MLP neurons of a small language model. Each row is named by its layer, matrix (gate and up: input weights; down: output weights) and neuron, and shows model dimensions 64-255. Each number is 128 + 24 x the weight over its row's rms, rounded and kept within 0 to 255. Numbers have three digits each. A neuron's up and down rows have the sign that makes its largest values positive.
After each neuron's rows, "fires in" lists the words (lower case) most often at its 100 highest values on Wikipedia text that the model never trained on; "fires on" lists the tokens most often at its 100 highest values on Wikipedia text that the model never trained on.

L11.gate440:139108112136120132169158091139160171114121078109124110129136121133160100133115158148125123120158106125098094097110134135102145101185121152114109100136132083141152181137134122134156145137143128157113136133134135148100116068163097144101133124142157121167150163093125162126103139095133123138163145120099127154110145168096193119122119158133136063112131147112147161163113126159128137127112117108113162114132094171132142147154087120167099138148145087084149133072117102127144088085146150099128140119089161101128124143132111130064086107118148188119156097123108099082089178112106144110
L11.up440:182149109136160118113187108167120149138146131134065119116126129103123142135141123174137136110136181138164138143113099118124113169122086099080128115124108154123101109131178129129152123096152135151131106116122142129074109079139147148118163102135146135125101159107141170143153130106133149157128130105118114195132089148143132118115158126106139115119106085128089116140085172147129128127116109106151139135118114150153112068091117107124115088134160135109102120079133145105119118145197158168134135144111116134115156117117096139140132176171106117100145120123092137159092171111147110160
L11.down440:147113167113107119116117117150152083129116154134127120127121143108105120134089162089141132114111128139146143150148143158103138169170135126118129091115121115133113094116106134169120155088130099166138149123105150144114118152120149168138152144110161096090123139121135124116100154117182082108130162116126158115146129116127143130143130132142116140130152131130190089090138121118114136084141110139108178153083132164134127157156064149153142119150127062104118167179106134135119092107152136111121118046139136100145150141104128124090100149100100178108142093150151114156145123133125113100
fires in: "at", "from", "on", "against", "for", "to"
fires on: " at", " At", " from", " on", "t", " to"

L2.gate328:129123185100179127099130103128153144133106146134132123107121120129150111107135153130101167141111097086135134111124094122124109116138112110131110132159129151148079127123127100146129093123157109078106107082113111117126122132048181161118199142122103109133129117108148184133121140144117143146095108101122090106140105100162087121118144100125125135114133148155172130113142118153138119170148121112106147106121136153105154144142124140117132180152092099135135100118116151116116119115105087081145112124111136145121085097098114148123082079154200067130114104118142152140113153158150141125
L2.up328:114142134112164103164157125115139120144143109154129112126126127093146142105129125136086172137133119115117180090136146128137156101169150129119106140125128091144183128134153121130098108121125114141081108129149130092148120115113142103168152130117134137111118177098111113169130171128119111143119100138146146071173119112183102121146129157070093103130157097105128123129098147156154094133146157132108104163136122108169110112109179096182119144159101128090119137168179086128136101167105167125142167134082133162164120120148095155107116145098180132154105089151132128102117153124160087136
L2.down328:133122114135146151146134133115134123115095130123129132126124101146097162115146074106109111060144126147127155129147157100213111157152137135114110128137089154081108132120121138133103096107072133149147140124184122113153127150160130090127106142087118134112112118108171135121123121110127121154140114155118139120084098128098126174125080133141101114145110121149145118106086099153115138114096128129144144124137133075144121132127098131111153170112167148136144108064154164128127100116154089116134107130165158156099103130119139134107178120117118114142103099125098154155139118122126103145
fires in: "is", "was", "a", "and", "total"
fires on: " is", " was", " a", " and", " Total"

L2.gate527:109137133123116112143154173121128146107140155142119126128134156123113100093137133076096113148149081159156140110144131160118126144140079130129128120136132119161124082093107114158133101119187110144114138154160117114117130144093098095113141115070152123161122162132166135117073165160151127104126107209148132132138135113095160129115138143146134105098171155186131116107121123164113120131143107095169140147090098136104137135156117115157112118129141131154107109154074126098168096159146113094098156112131079102132141135147150178128143114131130167144101099109119148130121119126124103105
L2.up527:119105055152132112139169178117129149142121156136096108185150103118088101122122096100121154129147121153135117130147090127100151140131145156108068136133138130147140114118145134130131115105126089109123151075142112094136156107122112132139128133139128071144104160117126094162116114104155119115138148157142144102157125147140112087114122138132080120164177117142104113109099167161133104131125132124162133156127096112131164110090120099114152120100126120132105118145067135090116115139168137113122141138111122116192115148149071138118121139105158114139150113123142123110134110184168103100
L2.down527:125118122141189115129143134176136127134136172120173116090121125119123141132155135164129122103135191105112115119096114178112126129094141102109058173117091104145135189111132132133168082117131103134123118123148134129125178138149138103153135116125106130146132118168126126096125117107123153168150152095134100157150143120100118152141093140114106137102153164126142124169127105150112135117157152129157110129106119118138106122131136133099077088121158069136159134135131113112126112149118151138156130139100112126112103120086135131097091148173148120126119099101118114068116113126136123112
fires in: "was", "which", "career", "is", "were"
fires on: " was", " which", "20", "T", "areer", " is"

L8.gate27:097132175104112121093162141149145104082150129125129108125154148150147085169133165121148118155143142139150147124121157121114157110143123136151084108123115139185158117140128082151171163091103134118118123069110141139128109149116160146101136118126149152150114141110141129098206119134147144131089127149122128129144141108108121135148172144107095085140098149161150093138115133141113119143090116126133094105151124161101166118111134119135073085162139150148109111121144137113152145147140124119131101118077121134125115106179113126144109107123178143104182098141156150137127119137173135101
L8.up27:107130156108111138145130131140111145112103078116100123119121122101129104137090149120145134128102075199122092083111120109104094121127144139112104100117138151144119092153130165143148118128124130178126081114130124103109119095105108100138101163085143110142117146131119056093078121108169120109122124077112093096133122152149139117111157102171170131146127157086148175148168119154105141133142118134158108148169140133107143144124111087109157107130106108124150076105154108155164167132141167116146106132125147088130155149117162104135135092137150132124142103131147098115079115126147110104
L8.down27:138126121127107103138129092080136126124106144114101120130163142115148144169081113109111113106121088114068113107148126125125122129088162091079138101097091152184104146110115118126146128109156133117138142156135154146111149155162112131132108079143135129181130141125142104121122109131111134104156134116124177107086110140111137155149116098087065155128127125148103124183122091082125151120120161171105149117111131125104148156144119137122138190144165081155137151115116095139113082113115119089128129128117143148141083120120070113104153108102073116156144129193122117140138127139104084137
fires in: "within", "of", "popular", "background", "modern", "throughout"
fires on: "gr", "in", "ular", "ern", "out", " of"

L2.gate525:158114142159127168111124128113137122127106147136147165120125148142137114139097167120104129168077106084132123168138130143104150112131143113158176104053113144120070122139154120125151110154106167085153113107129119121120105140138109127133148126095155195151147102136107181101087093120122154109167144124119094109098108132115128140054101108129165149148097160158115111152133128132153106118093125135133095157114158145118087153152128168143165121152140133169135131130192134149196167096129085147112148180167163143108162098126114109102143125148093120150131148144122138165143107091134116157
L2.up525:144121146116099163157103115127169150169088137134149134142104109135122095125117164157160118126144195132115132153146114127095144114144149119116170138098120172104134148142158125130183120139100160140122127128142125098149096157157136127161116129118134179126141097119116191087121110153102145098145126107090100106134101111120122135099115120117152167151090135119134077092119123098135133163092161122176143152135101111141121131138096147092153106130101172173121148119123142125156142075144109149137139139117174151108158124095122113115145144165103136119155135131134136147134119131112067109
L2.down525:139104130111165106087156114126157168148096105137111129137077141142121122151172144123090103105139109127146118124148131127134099137147108170077080105124148106115128125019113159110124098151108110121113129164127138156133128117122171117111136078130123103140150109125112121115118092120111130119089134123117090132104145138149100096095134121109160152101102157106084133108165100154130107093148118144143155109155166135115115117150139121114136118130143114137126179126136142129145118175146088113129137118119147128130138107123136119124146137162111142115112153090133143151117114121084081109
fires in: "and", "as"
fires on: " and", " as"

L6.gate582:159142170123130099142118137115115160080131119142153103119140140148110171118142155079093111132119181113107155121145187107167153127128125137152130166154104113109134113126128107118099168122134091113121113152144153151114133157141113125116110135120157175084156140130131139131123061117133132117127133140110112167146124134123144068109049170133117114135130123170107099148145134135080102108118127116143119100107139117130111181154164147096096143157176131191115158130088102119147138170085141147101123135114156105133095112115132133138117116122091166130120156137120113113121142117104089118
L6.up582:146126116153105158130130110157128123134115132084116110164142149107158101107096120132115099101141141135111138136166129086122154161151146151141137137170134117085144127114146109164134134102114141158117136141145134133109146115101202144125086128133076086129141153087120134111152129153129123172158137165110120119127127155092119096140109101133144139104140096148162164124126119138139118146163118081141099136123132103137178140173122125118090140174107132103171134104127108122098091109097088134155152088097101161129113123162098113081114158144110117097134103143136150131178119107113139139
L6.down582:139132132128117149110122120124164100108143110132098109087111144146098123123158161137120112117096146147189104097114083115123109088112126110153123125119106114103121067106125139094111126120155148093143129120090080073139104140140084124107100141118144121176170140163116140145155111099101150130094131164116147175110108149150149127157145105136167113116100147159167134097146141139106106099106136123131103142088100153152112135135148137194106133125188147101126099169092121170155109128126136146124154159154165061104122105103189097099131126138117124124153144176143138145094123103120156123
fires in: "after", "department", "following", "moved", "for"
fires on: "fter", "art", "ollow", "or", "ed", "id"

L6.gate144:122114137155107141097142118117124120139105107157141102151087164145146151082114147128135108118117109091080134127117143164109103122109142162080123136129115102123114112119119124132153080091135151143113141078175090121157131143156131133074138109133190154113208142127115189148126104152120094135158114126146177145102123136140119144109149119129119103137136147098102158163120145132165136123147133095106125084098139142101158115130145148137130111152163164189142138142110151100106117130070112154151099180096114139152147083147141180166103100125127134142109151118131156134148135142113172100
L6.up144:128112114121132127107129125106115124176062135133135134102118113141120123095161077110130138145137116144127099123129137133108099115092122144101098163090064088143136091135158105138137078075140129169136105114104165107125124142156128122124124104142158174159126150092098119109132094135072113182139120102167115147106159159163133141140145129097134087107124153128145132172108131119127127092134110104112103114108121116107180103169169135150124084153130144128143169127108154098124128096133108174146144126136135111161148101148123144142117136092149098106128158135116141123144144147086139070
L6.down144:106133146120187125149122089108122107117141104128153156108147098110104107148139094171131129160124130126140097102150140109109142154119109123151094142124106111115169156022140074119087125160120151125138132135174109122115127132118137139139151122124126154154132148137127177096164139105093186148149133106148154111101135147115127124185094157130133129154131115060122124082115056121117116143127078092159163113114125108139099144103064142140147118134115123123115184136151115134120098113121121105152187126125140121092106113122160110115159161121118117145123130177090142115122153158120134117
fires in: "as", "reached"
fires on: " as", "s", "hed"

L11.gate546:149123122107178178121162144153104096154126146125120136097129112131091187164096144161102133165131136113133141105100153112120113157101154112137120126124165086126081121119109152127172173108125145088086135145144142126128146128089123116110162108105129150130114123100130195104113081113101097168189152119158145122142105112112146169131175105088135124114082142098087134105119133148080122154106168144129109140140129144161128109133144139165129146107103148094155145107148130133165151191152114115112170125097124104128121124164163134118117162103123135139139166128093151130086159144125150120
L11.up546:137130149146175157127134124117120136118155138090090152117131156130140116160099125118135142122130157121094085134108099164160105125069136125099137137097141094122150162124124145111094129172079115130113139131143146170082126128114185119157158092139136129163162081139108151128115147143143096126170166136146159152129141091114135142092118112085156163137122156125115122145133140173097155130069119123167121081143128085142121132135141135075141137138093149122122120102089138125147111115104132152165132106117119095127104089141139143106144103144105160132134144144147198121141121146151136069
L11.down546:075095122088141164104179109107107130171122139155115104149112154150179122115159146116122145166166134095124126128148105121114098187110122133156151137127112120152107182128139168147147156118103095106133122138134061160096128085123101100148130092147093147122143140108130118126106072097134127108080131093119130131116132131112142086118124147104133177106111129103138156165145135144139090160172087124117141148166148183111155130079111083171142110102167113097113112126142122126159157134179155090149176150124112142093118127111128114092117157092168132117158127135136148130108129133151099134
fires in: "there", "received", "them", "therefore"
fires on: " there", "re", "ived", " them", "ing", "ed"

L11.gate82:148112126123114099134140152172147151122152126124086153128118133154123114152121163176114108151154142161098084123108152121123142144159145142101147107144167143171085107135112130108152101117151149088135165179126120119130105107159114107075126163115109095120136128126115117166138120148151120164140181144163153114110150118093127134119174135130056113135123129138129088135136140136115124160126130155142144125141129117091135144148149107133115116136139125132138108109185120090113117120160103158170121138094136139112128141103098093129100141170102124161132135125153108102093126116156139080
L11.up82:125118083165108084116147135189131132097126127106120152159113142105097104146123180149136143134114115155113136086145111146162089118109169159121126139144119101147082073138141166124149116136143117131161151145140178181134124185149132119150150183075123123137162147147128132123129119150141109115138153103141099135150161133106147143151132118130122134154134133103153118129131117132134138152095101121121124113148130124083074143121118133129133078115159119136093108136161123064151104143133127140168092129115194109135136131084106125135081124145111180147149141167098083094130144106116135120
L11.down82:146122138115142121122103131092143110148114163102119137158117129133113153140164123157132115163129139092135117146114101136161128172159149163093136179135135097117135164098143139152116137132111116157147160153117127100146127133147123141140116170114125086148108156129130156091105141095114141125105089103134056111109182126130166107124146141135124126112172122079120135161133139120145135106122105142185146182090172121118121099128112122129119140126164111121117117144112151122131099130134117129119112193161128103155085133130068120108173148149137125164095139135172155148169073154088090111
fires in: "in", "within", "of"
fires on: " in", "in", " of", "tern"

L5.gate601:130106114131129122138151134140093145083160124136105097148149109081133101099106103149109136097165113123127156080143153101145129120139130129096100132122117119125111105127058148139132110141131153106135133090127115105147095120077178107129162123094123128157126147165122170161160129112136142164108117124122128124123132106149099179163120131110118147083149112161163084101093110114100163112121141129143164110098125111144134138135125089153147106173126124115094104122132129141116113126113113116092148135108147113133149122153136126134161087151145167140124114141089144089103108131123098114
L5.up601:124138075131105114118139122132105139112122159123126167113115108142123144148165131084159136141080166131122097122132134163087122181149150135107133118074068145110182115100132132149136109090123119092133136123133133145141075119176154080171112158127167055139117110144104129185164103143115094119151129146150112119150111158137147120154142136114115109143140130059138109125130113162106143095093164129160088125126118141136153119137147108137126127120117167118155151140130124142135099126115136122148160101139186149093114103135157120114106119154182144109135086104156120134144129132120093158
L5.down601:116140117136147106131119101148128133100124140116087110113116136143129169146143186082113152116149121132154141086123145109158152121150137108115127124133150124078114122117132123085118118152107126132178092117147113121101149088157159139139105128140145093112112110134147196117129129142168129139149148106123124152107120144140103134173110084196152144130117177150123142122168095086141171105076105204112115107104089136125133136132121143155143121092144162160143123151174078140081098127125133089128131124106146122115087106176121107140136107110079087115118139075121172150145118174128192125
fires in: "is", "announced", "california", "was"
fires on: " ann", " is", "if", " was", "a", "n"

L11.gate72:138106106116150152108138107159081142155137129127104166086098146152120162092134127149145121138165133153179127173119143124164150119133170124178140164121128078113161095117132120156184149066147121139116161133167110128109109126180090142139159142098110131133147135115132147115113148099144122146118135123159158075087153136193104139123118133139127118081097149102139132118149108111108123121124147144141121103112156131139124130157143160126123137149168136124141124139151205142111129139105102107128145149140149090126129115181138161120183072115154113153106123143116123121142147129131136119
L11.up72:114192115157136165177144116170103142116162123132146125115151110129126195122098154152142156142141128116067137156143143114135132107143128100119162152106172112142106125107155153148098168097135178123103151169114139128121150076159143111092147088144133149162138123179109116130129121158145156109124106123134117093109148121121127111100136130108137146110116177073198102129155137092129153147117098139161115099130153123115086138112131118119163131151125083124090154143101121170121155151132141122156143136109141145139160126107118134136132120085116135149146161110149074110126172150174097164
L11.down72:126156142165102143137173112111145153071136110123145086114149151133144108167116131113125130117166162148126120125140107174121112124135134168139099154154139119145149118134151078114142097123090128137083126144071104133126148148157128150135142145112111108100173145144093114125090097109133115106132131149156149148168103135130213108126110097081156127123131102113119179146126142186125131110153108127135149125093140136063119090137123116134118107162141172094089134118141128092054119138139144156137067153142140126119151149140123123107151123165093144126147177098178123135139111143128092147
fires in: "it", "from", "there", "building", "of"
fires on: " it", " It", " from", " there", "re", "ing"

L10.gate353:158086104109131095089125165134147122104162135133109145133124130122154177101117152129162100141130061164122140134093161073138117077167135116137081132124188134121120185150157118115086102149147113106116134120161126141138121094117101133098153130065112107129145152142114166132180163138125134160110147129108135105137156139108180135116106097138122155150100113095093144129134140163107187133112166133129124119090123133143150121114073127095120157144143123160114110154113094144140116157107122150078090122081125106120123091116096135133134149123097110137162109104087114163177188150141143109
L10.up353:132155148133105137140116133142127166126113158161125153152116162092187066143114130144145131134138108129103123119109112137168114153136151149126135140182116107114097155123077058103139139152136129105140146109125167136101134091157149097127153123118108120101092140136120157125088136170098139122109132110100154136149138112107122139118096131150114118099124131140088109113115068085119122109113150106109144104146117142161142166117104107181086102142094102141084143123150115175133138149162139175100099156123169110137139146122098151113118124126123132154155127121143085112112078146156135105
L10.down353:098172159117141145157149147140153124123151135152154118137128107135094104139129141168145124120154103132108135110111176112140171138113154119133182122139132117127120151031119130147125113151101133102109112149111152146132108156160118107112164129126132110123130127082117134122145140105112154078144092143137139130184128096134128125168130093099124150128118092093147089118098134155072109110150120125122162140104137141079139112122114119125169096150135092143071151104075121166152100115108130145093104125102126111136123105126159133133120125107121125156143106149097109116131158077121098117
fires in: "of", "by", "featuring", "starring", "killed"
fires on: " of", " by", "ing", "uring", "ed"

L8.gate484:132157144135124171097124102125137094151171125163121132181156116122105134120104115118119141161135096128100097125099127184125135121121125083143135147156149123082121086134094134087095116137120128158155123142170111152123139097101093121098143100119078153127155174135148160124140149135148114095132147097152082112119159069145137163074165101112136118097128136163138170107117132126111101128102136122116156100098103131126139112130137101124082130114096120145084131112105145099102139119080127103119126134090129144144173145102130148085145112102153133140130146140116150153111140167126175077
L8.up484:160099153102141144135120095102101148106125119164107099139122156098136163177127093144160190082143141147163126104131081128090102081131126093078134129127147107149161073126125133109090119154131155092117127136130120125117134146116143133116076095157115142169100145115127120184139144141108147120163113148097122090091095170151114151158089149129138119149155137123125115160135155157085110148139123157107143097062139167097105118143176132114125131171143106134127133076119129126125138134169134129132169117103121090124132108132140132151114131094147091114143112143138142140117149152119112137
L8.down484:094110122113124116126136146163095119126103142138173153134134100131169136114117140124125146124131113140136106131081161164118181139133155147129094127130152120161117167028134124143115110099130102134092131114127118119134191155110085145128129129139146082135138196145107150149154120169137103116114144135114107167133132130152124112084120112118143162139118144092140100091172115126126103083172160127087129117155132117098109119126139157130120136174104099134112139123103154099108120115127113119143072147104144144148105102093160122125134102119136175120152124117102138135105109147114123101
fires in: "years", "country", "career", "time", "place"
fires on: " years", "ry", " career", " time", "y", "ed"

L6.gate30:132138163137148137180180124122121088157144085096158145086102135137186145137136139113112139150077098095173129134155126155082091136133126130091129170169160134122110147127186121115187114121099139144116155117148146131120094110127113140114123111088117149139165157136130138151125109144134132134122133172105127117110111057181084151110150183133173119117177126120093106096133116123147106123126095117156140094117110158176106105118128143128113144144111131137139138160121160095162140121137157114124133146103132091102108131139147176098106112137120139141142110134147136111103070138140119126
L6.up30:094109114087145119177134138124100097141100155177139189142106174158178110147110144096118107164099130145145139128128118128111136098121129130113103125080081110140140116101125110090138074128140145155117101101112098196131142134169114144164091140110107133191134114109125121140137115153093132134111150134105112115120100106177128122116136117177130133123175107103152116122163121117116105106132139124152100127120163146128157089127160114134113139077118132113122131156159146102185138128092119087124127115163080108143131114207128128179141105133137130117114156114109145159123112102142115139
L6.down30:093122140113113067165130099115128119171119099134154111145148176117119123100115068122118133140097146129123134141125143134087110130103145104086103146146087132142132131057152125120173126113149147102102149119102119116185130145098154189083124162107105164144136138133137125126101114124098137136136112100109123133134135139129155100113166132119092100159156101100106121094100124129116089122136142113157152117113086131146103144158135130173147143119129127184146151119179124108136139148131101151135143095101134081123079108145129135170118100131083130129147140126116148110159142151121117136
fires in: "be", "began", "as"
fires on: " be", " as"

L2.gate622:123132133129116144095114119122131104116079145120139139097071132106117143107130114142091157109117105137150137144125158104127099089085141131139137130093122144106128103126157138128170137142142113129127128091135144101122133143145143138072147118163107145153135108149123092141159118107103162109146158136129134142136097088081137122128120141127153127121099116103049154119113058131111136123139096140162110095124153136112141116116133159151105123137116130179128133143119178145149140117078116202139156093135133074110133152150144100130109133133128082137129137131118129175104110133094146143
L2.up622:177101090151096112146139134140114114122150124133089105154146089119144117113135105075112161110132086181175146104143136131133138109125082156119083107157116151148164108149136127125107131142155119135119151129160118121104118103104141138138112126129094078161134148163157130132158103134143095158153136178137123159125165141145106103139065168132133120127154154113109109121127089138078119152111106077104123137130064147134126063116171110120103112140147137125105109130089104146088101118129101131101120140085130117153115121121123141126139113103115141140143148113135157116107105092118131147
L2.down622:160163136105109150128102155130109085131142133152146125107107116116129111120102112102102144117114124109147158131128148103156099137090106181116133136144134143131083150129158164121110142110105116118158079108096085124139106129127126144147117089125114113119125125135118074111146134136161123141155137141145161129119110134077120126104158163142125111145145131176134149110104133095113132102166025130113114104123129093121106092138075177153134195155161147125140110135124146083136094094108139130123123108169132151169140135154130119109101132115112145158176105097132154094122136116119130146
fires in: "after", "since", "during", "yes", "from"
fires on: "fter", "es", "ince", "res", "uring", "rom"

L2.gate424:123120129145118140108149096127100157164118146123119130088116172119125134101126122114122115172086090109144134116128131154103106102082139109132142101103139112154115122116134125102119094148131182110147105124150115132113116082109164108117180132118130131131169130164156211117126125151138110124092120107100119128162125182136061140111145144140109160128081161148129107127122168130130128113123110144135151197158116142147136148095099175129143154170102129151143140099146122099138128113149148107107138112136134120132122137153086136113156133159144145151120147102137150148140118120136080168
L2.up424:124154166100175112126135119160132119124123091119108148134137162137174073096118183102092129113103137125144118133140175135134133148116081143145131140134133106045102117145121123138130184127135139103158127121124153164173144159125100186119166128137108121118113112099108140125144145136096106156149108157102143108139129101126143097143132124170179114118068099117170109108102162094131141127147138128107134150101143136139097128152092114166101143130092153143144127136130133158122133119145170131082067094101114160144108131100130164138127115184156128102110095150127149090074068118137145133
L2.down424:145092142138134126155159097137131138136108102139167135161140129135090146145139115145096138130117123104107107131169108112119113131123086104088154123141134114127114140143094137110152121103128159141086171085145182110185116159115183177168135114165152119112150140137110115228106144112121143115114106131119147161179099088094087106136093107104117149131139122133128112132111124090143135158111129121106076118173112131151132173135132138096150166117156151130138123110131158160134134091111145146091112123098141136146121140124141138102146104092137130128144172147137139129091130138124128100
fires in: "and", "is", "was"
fires on: " and", " is", " was"

L2.gate550:123113112145148110112127177146137135119116092089111107121146153110119136139143137121165152140138145129148097203114132131146127125163130127142163097135154116086142116133126151139194145191120162109159155137165116136090155174129150165143128148124159101109111074135117134101100120123137126135122116110137132149126116137118066102126122094149129152179133112181142144142102131130147158086150146120121142145107079117137122105146131147140162157158154184164118141121120178073111153105120116145094110131155123124143136155123107095129147148154100126121152119151165156143127115116128105093
L2.up550:125124119127110103169124110109122153117096149099138141131120175108109118120102133108120135112091143128153108186127157149106132123168157123120136100114174137106114136139121175103182080129099172112164140116109114124168116142147119137130154151141124140135128122169114131123131124167126124101153099129128164117136133092109106120176127119142134080158108148173053108147160129151158148125118107121150124145123121136190128161123119145124132130114102130141107155107123115114118147117129159152130085154140151126150141138098105116112151092176129129114166127140150121158145070127087139155
L2.down550:112134117154118136143161134101125094114110124143142121124091161172087104142149080066110141153132129101138099104126112124119118140112128132113099084105162123088103095119107128154096087086116154128117136131176094169119155131115108096139137123132122086113100116140144133094149112163144110133109081155129119106140130053125137131109114145101094165135120144136107107116184158140129076092069106114130148105150124117108141154131143159124134147109116125121082138128128104135147121110145104143106156132180142157124148133120134085116158179081152119132111137116143159083115141128108124101
fires in: "and", "with", "but", "so"
fires on: " and", " with", " but", " so"

L2.gate303:140095134132107137147180122165145134120163122125115088129136112133124115149184136113086102107148103117157164114125160133121158091168128141086098105145127157127161125130111095104148180137121158116123140144098131153124136117119138129173137148133121089096099128119119135108134148104118115130122125148151156167145080122115125103145119144134123130123124176156145155148077137135143127124080122131093116173134090160112104131119110139126121127133101116166149158129125144114101060092145140136170121125074155090171148105141113132103061116137117148166145132105107114122108127128160128082
L2.up303:107112138126111121086116095136151111130076106133120121106134123097149136060097169123107158104119106119117106111112127124148109159135124147149116109124140130106135142128103089097135092131159122106147115111153106142128124104146117141089126109116130160141120157128112193119128159133093173166094112111119146081142131145152114143122120130132099149192114109062140110127110086175128095142111122139135097105168129136172083188131150126094106145155125106135172123123112132130171139109088091188132137097132106148128159098099110140146145127158151110106141119136068105117102176117094114111
L2.down303:130119152105122170101123111129130099106101130145124168144130121109108135128137144115123115138150131132105098110142122119153137108108140133123109137106098140100132107024130130148118144141093126110145131092206148129160066159143124125146163133129157118112122137094126126105140161113099136115107124137116142139121147118108099111137138113135142089146125127101120127105122117109130138101155125174139136147149109121151127115126086140178130139121123130141135137101107105092161133096146161109150170102121094118137121146099149112102136111182123161155142147255135151126135113113130164095
fires in: "at"
fires on: " at"

L9.gate36:107145105130162105114116133107127084141172131100120123120156160139143122085125143143148170176150105130127127095103079093133110118119131106124096178177117105118115115120157111155060134084130113122088159122182114148115156165130153113137137117161117095143146121128116169140138129134124079124123112107113156126100075138132131151125090120081125116127171143118153137117165111129128142153095102108133146130115132145144156104106144165129082111145152140124142133127134131095153145149131115109097110141125113126105111060129085154139148127127164120095150119139096174097112150175074130110
L9.up36:181124103106129146095111115122116090150142143141111103148119155152148099151104103128147149101166127086124126136155135097114149092154160148136133135135092106106147113126153143106173098107115121129100170107151111136116076125138205106122096093103141138123126128184089155077145128126108098131119077106182108157107133184118134150091089141151133118132138186117102104131121096089107177129157120145141132158108155125089106054115177145109131145143116162119150123146153112118110122123105142140136138123132137126153128135136119186122097145151121130088149133144165126127162159127118142109
L9.down36:142107139136139128110147141135159130138156121082141122178069105122119090115126133134094155153130133127089117135140130116155099158131153136120117142110118149074145106133100098134147114129109101176094114126177144151129144155131085160119151143119097112177104138126162178096150158159093120114095132136127081129114097114120113128133133123082109120148090107099140156103092113125165101126094072133107117119109124164138109116119143088113143110140137153109133139155126129125185125106131049126129118122133110099100134129125122120164177150113162124148119123138149144165122129165139128087
fires in: "as", "name", "day"
fires on: " as", "us", " name", "ay"

L2.gate440:129118124115113122083110107120079116124153137127093119096144121091142127114138100136138099107135123141120132110120134149127115160128117153077159113148132147145133083124089150162170163098122111107145118117127144106124129140095139103078107180075128142148128108095095158119141140141131117136115128137118119103123119155134129154105133104127159119126152119169146150172092150169078115099118121139151159102141081133108086129147105130167133161125123130180145133125124120137111114105100127159154104106108117111170126056154146100096153106126101115145147154123120191138089144113116128108
L2.up440:070143096111134129119154154124121114101112139086120104112101152144116128128144102084111115128141085153137083081112118123136104152148095116110118089127173123182151118109137145132107121129165127140133149146154108114113117117123093104098133113125108100156083128099084108112087143176161143138144089181132115134125118113123101109071095141111138145076101135125100133144170095106128121130138134134165166135106118135173134094099114181103136093101130124126103170139084073109090132144119142118086129088150102137172092092132146111142130129139109127082079104121107143089101113109165110113
L2.down440:143107144107115179156123152115123103132091127119152137071110136110140080136182153110110149130137133118145118145124100143124172169118117134120145124160105109155098142084111145130119117152091109136159149103107132106144148125109156155094125126129149098107128067098153141114121109144164155160152117144107127141153084142152063094134098147136106109122111143143184145163096160149131154139121139129131167102138149111114118123119119161097127097069138157152099110157109121114082117079140140145096172136091118158148108134145147114145149122098130143101140173149104108093115117140168121178
fires in: "his", "one", "was", "is", "a", "s"
fires on: "is", " was", " one", " his", " is", " a"

L9.gate223:155173132113139122094159104091129113128134140082118137135077145144092158183149110126079140111120133124107154113125108113115094126099110133113109121069152131139142137131137062167113137134065139134102137109169114129122185133109132100145108113145142188113119077145076117131140153117168109094068112165111143120112088122081172123116149111136134128160137112108137125121157103171116138177134094142135095133123103129128105133120135109133150085134163121160109126137128119167119116120144100140134112137119132094122120113145160120154135144106111153113093133160067135150128159129092126081
L9.up223:191145152131117151148179151135143104123172118144075145131125149146153102101105152102101114116145156102138123151111132107117155133159144093130085139121178133106157067146123133133179111080119136121116165122129143115114154143115109128142122132123094135144108105108108169126151139108157101161131148086156134142108098102114149111135120119125103093106131125086110128145116123120155148125077082160109130190089138161185141145135152131125169150086124124079134119111078096139136145172128130122132116132108120142115149156088108156116122120064129139157123139128146110123088145136100139151
L9.down223:102130158138133144121163128146158181128140123113154126160111111135116166107143066125149123098175147104086113161185147145158129117149110090134157152107119127136139138110071142147126120158128125116147188130129152155120149130140101103151144129124141119108148117088160161112143153136091091095090142087079127117128089130110101094108138082154116108161117115107147125132134142117138117105143109120130094145099129130106125112099106117137137110165111140121162124176147129093156124151145086139134138128146151123104114125099129111091132138086138129129172103132145135081186138097107106117
fires in: "as", "of", "than", "together", "about"
fires on: " as", " of", " than", "her", "y", " about"